MLP neurons of a small language model. Each row is named by its layer, matrix (gate and up: input weights; down: output weights) and neuron, and shows model dimensions 149-297. Each number is 128 + 32 x the weight over its row's rms, rounded and kept within 0 to 255. Numbers have three digits each. A neuron's up and down rows have the sign that makes its largest values positive.
After each neuron's rows is what it responds to, as a language model described it from the Wikipedia text at the highest values.

L7.gate1159:153108168135169150158102199194188115103206119169082102093157111108108132100115150100127151102130124111130086163152128136116098135156093151104128125117118116099131061115112167132141118204107112179188176121199147138118152074140079108098115138132142134147177145133137129121146079124159127106144065076081140150109071114137181147160119119167094080136120101075141157135146123087172147118051137109078155127140135134096096174167057151091151127145123139190
L7.up1159:134139131098092161128152121166148071150143076095069175173103167136101161147167124153132133177090134163079108135112125118137096168097142103147136112171166124120116052091087106142190103111092113144124157147142120109092122121075060150176181193143114134101101101149104102150136159198123073103139094109104115112123121190086119126126113152085076154131106109098117161162158114110084103111141126094066105155185151139180098172142137152081143196137115063095
L7.down1159:140144144095155108134121118056148098142093070104090099074083109129119133081091157140151123111129082181111146119096099113096144158184113124131158097118098106148065108157167113116105112149133143119150089153070152154133144161164127165173150148189160113159119134091133065102187136123126152167135164176171078070119180104123080109125133136135146159114128068165121112151142073124161156161134176207086185127095201185138103132105134115154135188097075162139
Description: Connective "with" plus fragments. Mainly " with" joining a trailing phrase after a name or date (opened in 1958 with, Contest 2019 with), plus mid-word pieces like Har|v|ard and The|re.

L9.gate133:143097081135097151124141086113117103117195097183120149147163140119096103108135110083144148137102138044111092067092076169110111138129094154177077096090170173128089107160161087134104193159119163067186135122092148132098138104116167136148069143126185147127158177136126084106099080097159068136103145132190173066127120148100130149108120169188112116116145087126092166137142087184098171129109121147169056172124090161085086126156120125095080086123169167150
L9.up133:107114105128129105136081140203181179038132121119089112140093159170083111127093099159137091130121137125136140122066188114136124172089133131074136134143082145171119121128158154105132143136126113150082149086097081113149116109160141181099121136145132074126130148072109116090158129095173103104117147138139117159163113104062124127078123165108154127142175055142093122167094115100146137082122186161105186174138122094133170094128072104103129170140169143161
L9.down133:114188148115131140139139100110133130134162164148174070122098134186190106163145125147150150144153131137154114165141118112136131113153139113106065068084162150132109119128162155070164116134151121135094116075131169074134068125076117157105155042103119183134122170156078111172188118132091068154184150104126136125114205133107054094117143135103144125120141143196117150139128020125142142064127141109139171144113162091176114197149129127117152139107197130103
Description: Word-start fragments like "the", "I". Fires on short tokens such as the, The, I, a spelled like function words, especially when they begin a longer word (the|rapies, I|dentity, I|srael, a|cid), and weaker on ordinary articles.

L7.gate735:058153146160119108057100101043155123080144153123147189108198133146115136167093118187094166132160098078063153125097123174103219151166100171103106110137138095159165128093145116142093119130149129080083138109108131100154159114099096091126131172095095144135089153123166112169121121185144104151123173114138151099130122090091170142122091104116124143166121128154202089078064105139154143158173168135191147121140125148115174147147153134100154165113185133144
L7.up735:108088105045106174126100139120112065118106144123129126136136142118183152211143134137134100170084151118139122147141177114098132119152206145162129153101121113103112113098189136052111145146116191201096132128168092126102119114131165124174170152147213090136111120117145149144119092119208195148089137129154125167101129088110154133124164103088127130135143116117162082128118192103162148080123160159155125129114091162107124172108101130148158127090130077113
L7.down735:059141146132203145171114164159150134115143097125110131115105176114114114152092180048122128115123128130148094112099075087118093177108147103127127135142126119123153160108108132040139148111089139144130131125146120120120117141170135164125127083137179141118145123166105173137159128179146146176124085106099054122157095167115133122160092062152192190116137153110099097049078150158215146103091138104169091091145145151123078175176072131129144143127150129161
Description: Mid-word fragments; object-then-for. Fires on two groups: word-internal fragments of split words (tor-na-do, car-b-on, hus-b-and) and "for" after a verb plus object (turns to Emery for, mistakes Taylor for).

L9.gate246:193139164079139123133109112111107170163095087155139142172154097126136085143211151110128095113181146154110153176143142165103147162127104154112116165067139158069115171089154102099115154144052146132077096111090091153165138217092134111100184134133101107106152091122123196105148155087066108110123139148117117119128087138169111080125141156131147132091129159120125121114141133140194105126090068121081112080134131107149133192157122146142136141161155122137
L9.up246:136131163145142037117130124184112124096189089120177146169156081084097085089152106136163145110120172114111117097107117077107090092133197103063117116089196149112139121116152089169154105102117114154075203211126125073110199126143123153135109126152153166096097131132164153152152118105125111119074117098103112068100124127126147067110098141147133155073147119154186061191107136180121117139116107069121114138102137167099144132147136131188159178075146130129
L9.down246:081146158134083134113136078158104146125160131065139160114160082114108178136153095140137208165125112132112117175178119143082154171109117189128152117136157125141148115046080137113192178176142112115137095140114152137080167119139114087111090086102119120123125139087155161140110084164119132103151175140132146112134100146091112109070153128105198130091070134133128099115149140083155102144117209099121114066092102082107067098120143145151162092094172140161
Description: Quote-opening boundaries. Boundary tokens just before quoted or embedded text, mostly opening quotes, spaces or brackets after verbs like says, calling it, praised, plus scattered word pieces.

L4.gate862:076085082161095154149130124115096086083181186161125171153097071142126094101141122124112145128124088143121117106183128133117126145114138191122223190134129162086065158099117143043129172099137117113103100166120157137162117158108216180079115147184123144129116141168198131142121148102108146175137110142147160157138148171173110165130148112149122125201097165126120121115125116130106180139173116091146103118154088146134088136110059132128168134145146145122
L4.up862:103165124133140101101079138143145144149169149128094129121139124146114136159132099147084071135096114131123101133132127103141131152171132161174211114118123124162108123192144122138184106069093096083090134099082113152137083106134129147152111111123101154058122110120143096083114085115150105103168061151124115163142171167141138084036147142145127155135131173074049118098131111098121168097142101185112063064118133145144125113131033080111120093103077190043
L4.down862:079111138134221105146093138144145151121128112083097138161116105123164159159088205125118100159142073129080089151148133109118136167128092136078170086119136121095115168114126146095144117093175056132125090168132101129134113097177139199118131122183134147117119121113171117141120138068180141140174170144139123070123200162123126145119127171131101123133139131135087145130128126122181114123112102097132138129135129193119087118118187114147143136116146095067
Description: Mid-word fragments, especially campaign. Short middle pieces of words split into several tokens, above all the a in camp-a-ign, and also examp-le, acc-or-ding, cur-fe-w.

L4.gate180:122109085098187117128150091146141086155143162137080136134166082157123127161144204099160157126100125149082175117157125170061105132157108119066170133089141164140082156120152141140163110108124094142053149077119123144168131147137074150123080148144151084112113158135115127164127116125147088129112123109165119148138081137112065125071144147130146159124141140171133177180092132148169107144114052152104106135172081133109166102180157092123114096124086057199
L4.up180:181085100086109134086179131136169128117151133162121137136092095119130157108139133125150087120097188162196120120144140127041128115124101057115097149032112126138098127094112127170106133102069157180157103180102095147136104156111158103159155175137103091091151137195158188142105155167152110141193091132125115130125067091108123163068104125152113083152094053111154121071128171150079142127123128157100094144101141124085116083201113143091101176109105128138
L4.down180:148116138108085167169145153171178054122130142115147136118152137111099120110102217055164116130165164166139174217089132166076108119137129124109102202120094126124104104115163097141042133086077126141119070079145120091109095090121126149097135148102138136145176075137159144078074121155113088115118165113198099172132062058126108145050157115136119130139108135135119136113134032128065141173174132146163122134094128097173136098128121103132195101120133174143
Description: Institutional nouns and suffixes. Nouns for institutions, places and organizations, often finished as a suffix piece, in encyclopedic infobox-style text: school, station, company, constitu-ency, organ-ization, educ-ation.

L4.gate93:094134140154112054183176123120155106067127113046103136117118099108107147137159167152148143080164136107124106067169203112113112116170163070128111096086140150112165112141125124135128124154164113108143158137087143196148081145175139158175116086134154123163143127148026117124219080151128116076135081108095110131126148136113130153094122137094128193105147066096161086153124178066138121124136149097198158147138115071077116170119158177108177061111139138119
L4.up93:133150142114162092161106135077107123100167133136130100055178103110155164112143159142173138109129056198152092122139106121150138096105097071131171159196139115149155165146127159156150138126111100138090172190109128133164087134139158047083119138115123160172157166141163163068087178143059125077157103075136099090155160125074202078083113094132103130106112129089111084055120109080101094148139160158145230147149104130122090150134153131162104167165103116100
L4.down93:090185070151136124122140137091187096103165095196050155125101131104168099063228120156183214152121160158131117082123098159182113113120127158159078165106146191093092129118140111101080165093152191143141095100161094119044097160083137099142140106119120150152114106199120122103100158087091117103112074151156100101125096128120127150139138119098113099129151171094088155161114140208069165173161138088199147150135112152082117173123135086153155105121120094140
Description: Word-completing suffix pieces. Final subword pieces that finish a word split into several tokens, especially adverb endings like -ly and -ally (formally, officially), plus self- and him.

L4.gate229:165130112078138106134108099107096088157136160119133136093112172185170090152178074136107129160070098127109111115120120084103150108110090180154086059143112089123160128092133117122111150137148105130113141122145163131131098103109150091063117102130116082101130102127134098098100108109057146178108131152136146154101131163123105062131153182091083130088145091144137123121166147166185174091147113042111115090111167106123131124026148073046130097199145106148
L4.up229:117096107123188164097089130089137118092112069185171105119072190143167098081110117183169152161076167149193169086055060154095067097083144186144110140127121194086086137120067056144177131076158131162161117123135085073173127093107105130139158138099098126077110149093126136144091089125075125152142086129109103143108126149116104105108133096108090153077156057116109064129089130094110112124139134134119128125143144118076144168130102185162110140129141187120
L4.down229:132216155096095133133092116193134081122183156125057130129084118128153109160073163127135087103117096092120183156193140139073087109141132091063106141120097114097113139090155066108112096126161118143128163133143145144192152181147095120211096113134135070140142104114118142133138167114170127124105164138127116111097139108119084158126140150114139079152144158152063103085116159118122116081121184123088133093098138145161096108100125137077086116091162077094
Description: Mid-word stem pieces. Word-internal pieces that continue a split word, strongest on age in manager or management, also Le-ad-er, le-av-ing, Li-ber-al.

L7.gate1139:059151105098110145113050143199099118103151113160118132142085142138070143132169159151148087170085123171135134175084083158071090119124139105093114144093132070186118136085090164192073075147162082125127153111103169129100089118130209138152148114180125187124174116158151157136120162111206097114132151128187118126132149130076172158126085112121094153104185101207137154173065132175117135149155101155128180137126019099121157104123125143119086182189086116173
L7.up1139:129151169125151149173125132101077076101098131068125172045174127120097162065171114107181094137114128155086172146132140157146173159114120187131119139163154103135062075138145139113143153140109110106113131172139134145093149089119151092209090113135094164064121114163123160176114092167121095147067115138134134080141056154141138105134119141089168062129148156121129128153125106111093218135145146088129125160127156102139162093128101065165139110096070133093
L7.down1139:128102110112094134116142156117196107125097146140093195116161127116109052157153159093136066108070121115171169119086080163087166116171120164127158100141125123112063080237116114116177110150141156154086170095157075116171118152091185072144144178127133046101120137163111171130159124127184123116150129099153165170133150087165129170137086106140106151088143138184133109167133122156176140137143102169182189161078091130131193106143141144113176151152113165149
Description: Final pieces of nouns. Last word piece that completes a common noun, usually after "the" for an entity already in focus, like newspa-per, muse-um, lea-gue, stad-ium.

L7.gate227:100129108118073099136178189137048103090136055122116084133125124125075149146114134151131134122127137165137173153130116142109125148128137147161129104131104154148141088149153166125239145102141105148172147090127096140094122138122117158105118131105102193150141128129163136105176145140105154111184068134136102116058099133125177102170174123120134213138139127107154096117079131132105175126108119145104121154137147197040094137089146116117107128112152099165
L7.up227:095136156158090130152143105116092094127107112126104147196146097104127177163155150204112122107159099125139116156124099083136119115137110135070166167103180136096086100096077103135142108128151074057160137132116077109190138177136119171160178116133128114114158141103099123122126065111176152144140152108110108098112102157139134118091143138145028183128150159142183139137066090114112140127154171134148176114095129130103126131168183113110149145148157103152
L7.down227:159174140136128058122151182171118150136114078176149115128072126099148121135125181101150180134143064179142080091115199159156160142203158125104094144130087156134156206162158186083174130129074132160198191158130079151139141173073151097120109127123154170117140109107083169157140117091114078138137192061167123193102074107094166124177214172101046163123125132131169059103163151097130085139137165180144090154153105138110102107097158122132078180118117143149
Description: Quote openers, word onsets. Opening quotation marks after said or claimed, and first fragments of split words such as ho in however, wi in without, or H.

L4.gate505:111131112144137187119096142158105104123092101159126066180147112147138081116148148156195168117125179153106157118119093067115123115099145122120137085158175103134118099066106180129160142143139138136121154091125142141119106127097106103164134096152097136128052136092097156117129081118059236112178180110128141119160153166130124176135141178102068103126078150121149162112115124117100113135119102110122079142196136154142168114164133073104175131141118131129
L4.up505:096106125167109138122099165168157160130108120087102126116170101128133116112096134077106146132124083141118080094149119150103108137203109134143091154158044137094163181108159137148107060110151089150086149145126110162127177137149120135146109188103135091196110189184153169148121074153109120131121093153107187181090145108170112138102116119145141180056168090160146168090127092122093163124097192114087139095096153098106180135125168218084124127122140083164
L4.down505:135104112145149185189157137142121149122138129145169102150090136054091152152165159197088144114123095223089127114143155133072133122163145113164173190118165131148112161095096096165141181113076213149128184210155132110099118154165146092149137063176156131117090143092134127141093105086144118120141141091101118158101123119094110167170121164201075112122126128111110127133111158153173153081113131108131142061051088121081131135127117165144232113104138182105
Description: Post-year separator tokens. Punctuation or suffix right after a year or date in lists, tables and bios, such as the colon in "1997:", "s" in "1990s", and "," or "|".

L9.gate495:147071154096108067136128125164156118134083083086096136144113139094195158099108142091143145142133193116069123067143111165179146138100134161134170068109150120083123103097188134111121073102140127158174145141117128182165147121073156087153092127068157128090163128159105126112135153193143136134141073140140122145154161152089173110194180073080063188146169164125077143129178090143168044109074089104088137151076105135098134187115136091140117121161073154118
L9.up495:079179205078130137155141065144124126140126155183059134119068178207161145060187119112159131107087152111154110120131113126147095138115133161148152133044160079128172098133077108140144091145124129138152121111122110164092121127113096175124127139153100094143162143159149164120079123149126173126128160075068069127142094119097151159097102097077097145074160139155018141172105159130122073148125201092157135157148150133153133184108069072134137123125145134071
L9.down495:143122131122116108103194128127166106114191096126111114156146116144157093100138108145080076147081106125087180184126156119089128185089110137121194161089189093163116178155111095142110130148141134121129231099163155134091106126192136093116133095097121111151132144135115110157130088115088100114159122133118144114046110143149138111172154105162124115188124134138125121092095096086163134150160148113130104101172123169099054172121152064108168115088134118118
Description: Clause-linking function words. Connectives and prepositions that continue an encyclopedic sentence after a noun phrase, mostly and and with, also but, at, is, colons.

L7.gate534:091106163163145192118143125150123109128182140098167140150187127109201100114153144148104146130146095150112087129097099109126078119099103088194131102087167103101157086104061072136054104160111157072046104162114206135164110175126139103082191176080124151153104170115194163110129150125131107120142149102124120143145123167173175081215101105084129156137071159104082131121077100146110152131101131120107111151146107069107153152187141105182140120144115194146
L7.up534:148142111168176155128140094118154148166170164074050141089199164127136170078169092026131154175112121188093066101158111164134132065054147170124118175163160132136124136097130158179077096102128150123165075093116167202099183138164135129091146178102118124106151173147133115141125086093064167178122118113056128098106171093149121115112145107129137100065109186137177191110092169091112172141106123126143132116103080115163163118096108125125211118101109078132
L7.down534:116163171160137144110144092145114117141050173082128149101127118147112089138142112162122019117156163089157095106105154116125097203164112150083127134105117167091161178169138140139135120094139164178090117128137168138115139165156083102181122132149085138119114128146130102127166084105112097105097134114093116111044118155055117126142152137160105110111174126145161204123098125107127124097144156147092106166141140151144128122122115153191094110127114091147
Description: Adverb and connective completions. Final word-pieces completing sentence adverbs and connectives in expository prose, such as howe-ver, norm-ally, secret-ly, th-us, als-o; also standalone still, not, also, only, now, plus some plural or noun suffixes.

L9.gate640:072115154131139156114114097118110115149121136108154153087134126097148152120145123122160072145092167137111168100213146178159105128087105124136122180149124093116185182164138122094146156197160137119142112108158144105118073137161121167082078087090154103100076150127120133098107128133131097109102070120186138151165141132145147150162131130137107075157160038139098166170127139099120133128146129161170090140096165111136098141132132120135105119133136145107
L9.up640:113158135117136099099146156112161136105144197174179143170078166088128096129124141135121090159163117102092130094128123136144152124161133137113159138109153075156131081139128103105127159135081145157065121164144116086139168154119159012170163098094094152094149108107180149094127146165137183128153125188104119072160099142160113092106152121104131133089102078112099065091150114160128103166150108076131129070139138111083146097130105147096116097164060128142
L9.down640:116133121102086149099097050134163139123145093105167118122143128123146133163113106080112136152176140129131114147090132158103113150119145067142119119129162104127114172095128166142107109055165189151104082190154152170155130065145113145137204165142191093117178086175119128112137147062121148130138109128176104145154125123098117123151132093150190156119130109128126103149127206110108105076129127125131096100125061110141125144145066109081091201108190080176
Description: Preposition "in" after clauses. Mostly "in" (sometimes of, for, to, into) opening a phrase after a narrative action, e.g. "arrested… in a convent", "dumping his body in"; also the "in" piece of words like inland and investment.

L4.gate1061:122096087094125146110188095167150072162186163153160155143100085075095106050097108133140163108085185077107173124109159152111122122081097134113111082136155146122137110147018140096022111111113089175165085150095167151145127146050175203051151090183112119099089154080129166112141156095162113216164101184096178114173097134126108108106121123129150150176142112148181130146141120102136159113147160086108126102151127091119093126194162116163120243116144110100
L4.up1061:079057091113191116163146147118159144168149168181150130102157180109161146089121103093083133160137142131112110107132122152157140119161152176152086167147123119098137111002098109147143076118132164172154130136139069114147168127157082138117125122150142066120141158118063187103136182086133030126139156114154124151145135173116092089111133128174155120161154167142150100138128183081155143119132185099104158137106140119127036183153118121133114125169154125125
L4.down1061:071117051111157160152108172087126122177151132116098162105063124152145117100144176127105133070179101205145087110134103172198132077121140087161137157100102097185140153131073150116109118124116160092068133076086150128120120121088105088122152123153154086101183163175070081126192138104149175102148128135155140149105112112118150116144158163164141156089117096111117097157147150165203063135112150147164096086168127109142130096094095109172154171167077174128
Description: Word-continuation fragments. Second word pieces of split words, chiefly "re" completing There/there/Here after The/the/He, plus fragments like re-le(ased), dis-ru(pted), Ra-gh(van).

L4.gate430:131145154115127147110088166158073153139110200166100100104138065135156193119123124150130091150130132178118171139154149114136132095131150137185095117045192115116129172116141075139086018084104101135144128121102121105101183137171139134129131060156102157105129126096158099111107121130091147070109129085154135126174075061119155111182121139105145112153130123136141101088113118097165151103164138113115136146116146170132129114133131162183059149146129144108
L4.up430:158131153150173122087113116154157164079108148164103112171174077093154171131130139179141088092146169161157052083163114127108164083181146104096107117125145121090074136160111128104146018133128153080191141177115150104059149119145133132104145194170118158145145153126084115146201097104095094072152123124102126102099124117137120141137163141161150141104160124142085177038159135201059149100115119143144130182114117057124209119115139170171119081124157150142
L4.down430:154177128102137120162097066141137107086067102169141124114187061149148163053135121142144146132137170113167116134121114161140146064158085131152045172123113166095098159179144151146102141104096105098162111121101134139078119238127147127114175077155165170119129102114081095134128100089163166172096165091164176185129148151132168155107130145157119160086164156104118159127158113145089096074181107162154085102128179107151120084122148208155126087104120153153
Description: Media nouns, word completions. Media-type nouns like single, film and song after "the", a year or "solo" in music and film articles; also final pieces of split words (dru-g, wo-man, Admin-ist-ration).

L4.gate174:094203144108081107100051089130112110138157146137164154111089195110085109131149092165111129098173171193118127091164107133159131103114117129134103084120141107096102102084070042139093142111135198161131112101160105134184142138210149158088070122118076141116120194075095072137135147151131123134155186137154172067213101123104119157146144173128106110174164202119112091097089133115138123136121114157112099178114107088120113148173170161129159071114183081142
L4.up174:144150102065098153098080136089101183142103158122151163105050076079114070130169050159178116108104190157116217096116109127123105151129169122098156159161164133116163070088129178104115131079150146089139110165116103104172119129185103143117113164188139117102127125098165078129093122138118185111129135118138129114173115140154085150140100205085055099121138139210102115143106114077057107129110168172116149154102173108118155136177086075099135156116091173128
L4.down174:106141165144139139141054077161148236156132156142110117124126122117185147147103134162121135159110131108121139079108145137100054152098158066095132181079132146127159146134144109151136189166163124068137171103089173119125102093131137165134119211115101067119156163143156089129127144139112090144117173094149158109103105135090116154123149142138052102137148164173112148103115180144134141185117165144145140114156116110136175095087142157090138114135103168148
Description: Word-start after article. The first piece of a word split into fragments right after an article like the, an or its, as in the+me, may+oral, came+ras.

L7.gate907:118166074113144105125167131141149093169130067159158060119081161136103110117167119123132187069153111147123118116149139106119137138102131142123166150212166128141142100169117087123127136186101130125106082135143109129115095141119111108160162135175121128162174155128088143123064145163116112082142127145118088095094166070135050089154173140134133170163127131122168129139163130155178075110073082102129141144130189194120070110132157081113157146167148101123
L7.up907:158144115138153156173163103138095175156060104126117140032128098179142126155131185137131149166118134113133088135111170135144136149146063165149177079134094120075132100113081114084079063124139141129104110155175132137124130114105134144138187127082165162085198197075147113125134134130145141070153108134126165172127107094155127139184140136134151138139095185082079108153098120165163155051111144115075153101177102152127091177137156101082177165123127104114
L7.down907:158134141187173158161133135175130116074126079164074071145119134175102079087171109167108151096094180109168125113112174130105161161147148130141071106129119143106115171133168097112072103108085115071129103140126170091136147136120142087137153101125084093202113182139150136166078122135095154125111171100096091049110153166044154180164145092157157106185160132124089095064054112114106098133125130101051121143116128113123124172138140119185126149060128136139
Description: Before an upcoming name. The final piece of a word or phrase just before a proper name or title follows, e.g. interview with [CNN], document-ary [film], board of [the…].

L9.gate976:089171116102103083154040137125102134093152150117106069081112125143128117122120145171185127082098117182158131144170112115118142114139071095131127164125153117086177036104125120114133183086113154173144172079140047127124124156147135135130151115079187116106159120154083159185099111121088126097171081080127084152123127143120040151045157138076103096123121135098110127144106083122140127157134155142128164115198106134155143144155159098142166158190114184205
L9.up976:081125095173103087152103138107133125158179146154157080123110167160126117063164110174158150075146071151121132201084137136136138167093072114074124096121151131184174145083092105089106123099151126136143127038128116142101176114124117128144181059126122133094120164196123119143056154174070112146099155105146084144096128097059115151145137090088116111124132177093121081061114108133075171159170164104145159129123102114098127129111166095095080133145174129181
L9.down976:165161158150081110090133168132101122123109094131133158142154097085091083161133138130107143072109115131107151102142124093106097090094101164109118148165162161119135119152126181138102084121115080094197145084108086163115070128118139096150134107096111088141134115106098110155149122128042167117087150175158138087128115204180102139088119121146141147149122168116117172085111204159145139131130131119119091099156137110106131223116204099129177075157135117124
Description: Title-preceding category nouns. Fires on the last token of a category noun right before a proper name or title, e.g. documentary film, mobile game, newspaper, metal band, single,.

L7.gate664:142080181152169166150129108127034148167172089107160086069137114136151151132119096115133153109130176103109152129141225161152173111157217151051105174122157151174110083130157102128131103160111111099154143131116171063200109109094124131104131133085112165156096111119115101149108134160055119097163172138128189133115162103212120158103157144125143072155164153134137140116095180193100094137109175121084123113100149159172190073181154088134142117117134104163
L7.up664:099130110092113109111102106106113132106120121114176097146170152094092152142198134145117139090170118130124113110106129214154097080179139082123123148148148092125119090125160110109150148127128162132145140110140130142125197137159151096084075114149136083104127127103149128153189096072110096136092148132127159118165136140147177136082120151076072106155103171115097124136117073154093121130154123117131143136125131174127187069181086069099209157059117183092
L7.down664:131108154156053118096120154161084140194119159159129145093078119164127160127191106109118120154164171135065042124136096161143134106144123078130064148095190130097176113113111128114109117172103198176084127145146145107094096152148173092132119138138173122108160146136159168130136058084108151168103122096154134097105163134184166125169155185097106070051171112195131110110128108152082094133119120077112130189118152123143009008078138150109157160182182132118
Description: Title starts and word fragments. Fires on the first word of titles and names, often The after a table bar or quote (The Littlest Hobo, The Death King), and on mid-word fragments (ac-ce-pt, sevente-en, Nost-al-gia).

L7.gate67:137060125148092136172166126144115123098073127159115138098140090111124175130147108168119124185143153081175132143190143168167155175168106131197141149053150191210169115129189192133107101103130113157105105133144120188129131141147138087135143157115139125112146140150135152116172173186142154108142123165131132110119146148142129141152108107102106140143158118141107065118112138093135159101154114148130127167143149121092147062172118113143113145144123132033
L7.up67:114146074140118147126118165114123178119151080190163122104142193094160151175176161050177087108107093091113069113123109115142124096084105148120106123118165148113111119134114107059141166137132211116177120100180139134135144128159142140062193168097109109132172126114136168127076152172174084126143156191128159157187153172121125143175081149103061099109153119119120100094105091096166149185098113136135098134140136107095142125164118124121113115198084156148
L7.down67:138133137116121114056117136146113121049108147182101115096111180127113126103121124051099112148111112086054119099149130103140094120103062139153135204090213186126108106116171124161139171139104060167134114167112119107139131108188108125122114155116092105109121154140107147120081141119070105183117128122074137117161159090108113149106162166102136108175134122120111129160054137108124148193155114123123160142121129104150125146156132126173091134157127079170
Description: Infobox separators, name fragments. Colons and pipes after field labels in infoboxes and tables (Years:, Place:, Career |), plus mid-word pieces of place names (Newar-k, Bres-la-u, Toky-o).

L9.gate669:161065073130121147155075105151109131183087116147165148159172109107168172049168113140117114114133098122111170111083073117140113195156122098147215143166111104129164139128112195102142103126185082154142127127160103090145124160133128137138086133104114150151132150142152144130115128171084149131159144108106151122134099163137192137177120136061149113055159106107095163117126118107118115185111071113095197183136175146106150128132142143157164133157137143152
L9.up669:100108126124168136154235164135117130141159160159135093189122169127150102058140134088145160051124121096119117117170133135144105130195157183128099080103135132164114161100143135123124144077089154131136077136137169110164092143048101119135142111125093165190134139128143143161126117108105114109092089153129126118129148088134147144138142117145152174081101193126131148113097089150142166109060154100138135107158156135125156070199152061160149153150147174167
L9.down669:124110171148119095096107154157087089116096098154095105116160107157068165143087125061118070191131148175062163136159082173110087096061116115176166143156176154138119117129126142138085119142144156123118096152135125188182127108101214126174141128101137141135075168128187160117107124126170120118177100130142152168172103136167148110056113132093082146141077135131136181153094143073060169125136124123104134118061105139219091070126130145151112150143131161097
Description: Pre-verbal adverb endings. Last piece of an adverb or negation sitting between subject and main verb, e.g. historical-ly, al-ways, of-ten, no long-er, did not.

L7.gate990:178139105091090090172134097116154155129100089156114137089108125160078104103131163122143150100155210140120158182164160143136127113145103150053158079093181126150124155100086096179153090116182137108116129139113134101152125134172155136122094140110153138161163154142157107153181133165105117142125145123146130092110174123104100128142123123094131146108158141118081088092039133066116114108104131172209107149148140123163149116176091142134136129125196190140
L7.up990:125125102109146061123144169188115160093168102175134091134177123121120096161125114143083092129095157100127162094134081117098122124153154191097159099097108169111164181153134117171116141144087125154110132087118064089120149111113131171071109077141136196140125158122151102146117164102075081153096142141095146148164150122165063099112127135076174152104180094150123076090098114163110169149125143124156139160200107084185131107118104143152142120100140187142
L7.down990:127061126130136142172140155119204202108130130176146150120197100109122138137137111143061101076150096151165117096108168127060202157067151133129108117114077166138103087124120136127127150132121127152125137080100125080169055091126123132168092130128121188116134126178115148112179146128098159145100117153137160152128100185070122144140096144109191071141177079123079088108132142148161114180086136152192152110137149088148128119105117132123118098136158163129
Description: Relational word endings. Final word pieces completing words about linking or joint action, often followed by with or to: collabor-ation, lin-ked, negoti-ations, pair-ing.

L9.gate913:128118108169136072165196094088082155130184085116198072082151159116115106168175115125112122114104095174147135178110161166123095122138117131172136086128126134132150126120175117145126142170150182161129109107146128115119144158185118156079117109095174150187184180123156170102138172146117103063192148140075116111119090138167124078172135102088103095131182175126082131195224059085138118107163078143107119147156123159155107168134182111107160138125128139126
L9.up913:166080150116168169089153160106083141098190135147160141076103054069110112168142179173081190070134106185130099183120129059132149129081143132136138155124121155102089113124125127143137111100154102063140148118116112088096029154139110151121144076135110174162167123112087143162154128169105071165101188154172166159172151127171109110153071141169113136137162150149111134107148135127155136090170125101138130103163149101137049236103123115146228144156158141118
L9.down913:073113137126168048111104141150146150073166130102112149164123123212161125164139179126183165135125121075136117078090069134114111094179117134152173073137130102159146124101129141097134101169110129107089096080123086110164081129096120129136111130115098132060131142150135144139117152189145116153066166126124064167097125120165106161119142124081102123139142124134180137152132128130116155155130143175179118164106147079134013147037133141192071058107136170155
Description: Plural noun endings. Plural suffixes closing a noun, mostly "s", "es", "ies", after counts or lists, as in books, classes, companies, seminars; also stems just before an -s.